config.toml
n_head = 5
n_kv_head = 1
vocab_size = 8192
qk_norm = true
init_std_o = 0.0564
schedule = "cos"
MLP neurons of a small language model. Each row is named by its layer, matrix (down: output weights) and neuron, and shows model dimensions 0-159. Each number is 128 + 24 x the weight over its row's rms, rounded and kept within 0 to 255. Numbers have three digits each.
After each neuron's rows, "raises" lists the tokens whose logits its output raises most directly, leaving later layers aside.

L7.down517:141130176170130094132131145121144150099144155107154127102141125114211095118128083159156125156122132096143133150116158118158149107117141161124147132116161133137146148109134168174095092162129142133124125106159130117127106143135104134123095125139104103160120167110125110097125097130133124134087163129144130102133137169146117151136138094151097134119164100162165123111126092142172119148103124135106116116174144105127092145138133119155124078114152084146089100138114133113106119204154159
raises: "ham", "bar", "ox", "hus", "hy"

L3.down556:141134127149147107113107125106110115148160127126114174137118144098086145167125129154108137120105142132170143097159179150118126082159098116127100147135130124103124156072104142129137124115179130094113125203075095090117144139087095146107132124107101157135119136147146158143140122152197133168085089112145124115130078109139174118121145145119105145132163132137154115127140133127134096140154137104121115142160123124126129124117156136147112087121184136114162130137133140131060132108140119
raises: "ture", "ited", " Attendance", "ions", " Succeeded"

L2.down533:100144116139126141128099144120123123146130170159106169105146127121137080114124125119126099178083184142113150163132131144131141111115085144143141170143120099133146134138119133146119151174119171159177145127140130126142122147183149123122118096141112124090126119115097160129158132133130142165127128143102132074142119068109153083175181138126146154117123105129116104125111171085087094118151112149142125109092112158125116127106147122110119114129161165141102128087102117152086148149175115
raises: "id", "ous", "ful", "ple", "pin"

L5.down399:123126114111113127082130131127129169129160161100117119134160170156132105117117134128140190119125144139166191169113118100167178130081109149110132124160091119152136148178155153135101160108105130145086118159108088099157111168136142123118127156140141185107116142106129124113132167126121134110128147104125132165078160152081150139114140101144131146150155129129131087160140085159123128153127134178130127131146099158149140133121130110104085123146146080129140123122146139128150105121170146
raises: " Preceded", "ography", "Personal", "umn", "uct"

L2.down165:107133129073071126186124121135099133133140180126113160133121095134141082112110133102103136091127141127127116139137126146180103127108124104110130144098155141176135123159118112167186166098143134131142147163129135133081088102141134152127122153135176124113147161082129159112161143106193160155119129112155116111131155103116112157116123131136095142145128144123139164115140130149097150172170106140127103128132153177116156137133116168137145156145120133104105154169121118113111136113145090
raises: "ence", "um", "ents", "rif", "ency"

L3.down632:125119117148149130088127119106163141112162093122152132104106120153110088145149126129118131145129093135148130130149126105112116124125130188159149130125132116116173151082111142169122119160155104104122119108130091125102132132106085115117182130134094182111157118146182124072120131154167120156113128112146117143105128150171146149178149108135126149174161134138120105109157116118175121112092142083115126123149103142116135087125108096135159133134103124130184101147153118113169098136130191
raises: "tain", "ship", "ition", "ance", "count"

L7.down333:090099102130150096137109135124118153139155097096171152152133098076147145138138118159081152110092151106131163109108170160104131147104125098156129137153130145111103095101130139183143100117089160128131102113122115180083147144137152105099128116071124124081099136107121119103102148137116105120134158166127166139128132100181119131114122135101122138136122138124116095135109115122109107171140111161116102095138099124156149089081158133093131112170129084109111144157094114123134153144131136
raises: "y", "ied", "ies", "ym", "icit"

L7.down336:106137156109143098118141143146118139168160121109154079093103115087101115170158116129127124148099118109118162152113132124114125138127113120124117175094122147130102103113106134138129110141129137135071130128130127139129109179132094129130121147138086107084148102120117183115108131140139156127102176102148141116119100133086161117150105135134144172120123177147114177131119142102129138168142068165127122106126150126164171152117162124159154162145123090155147153173083129079133096143131154
raises: "s", "sis", "se", "son", "mont"

L5.down133:144174159132087113102141153136158148120075152124126117119108101137156132100138115156154109146135080142138119119101095120159166100156111089123084155126137127112113157110156079147161123157121164117108173113111110163112175082104113136107114099121142098151135164112140088192123136129090155129109096099130118091113157107171148121124070092098134144131130101111147120138116132126128117138132128138123146108137105157150128112172108116123140152113134140140089092131144063123130145114119102
raises: "5", "7", "6", "8", "9"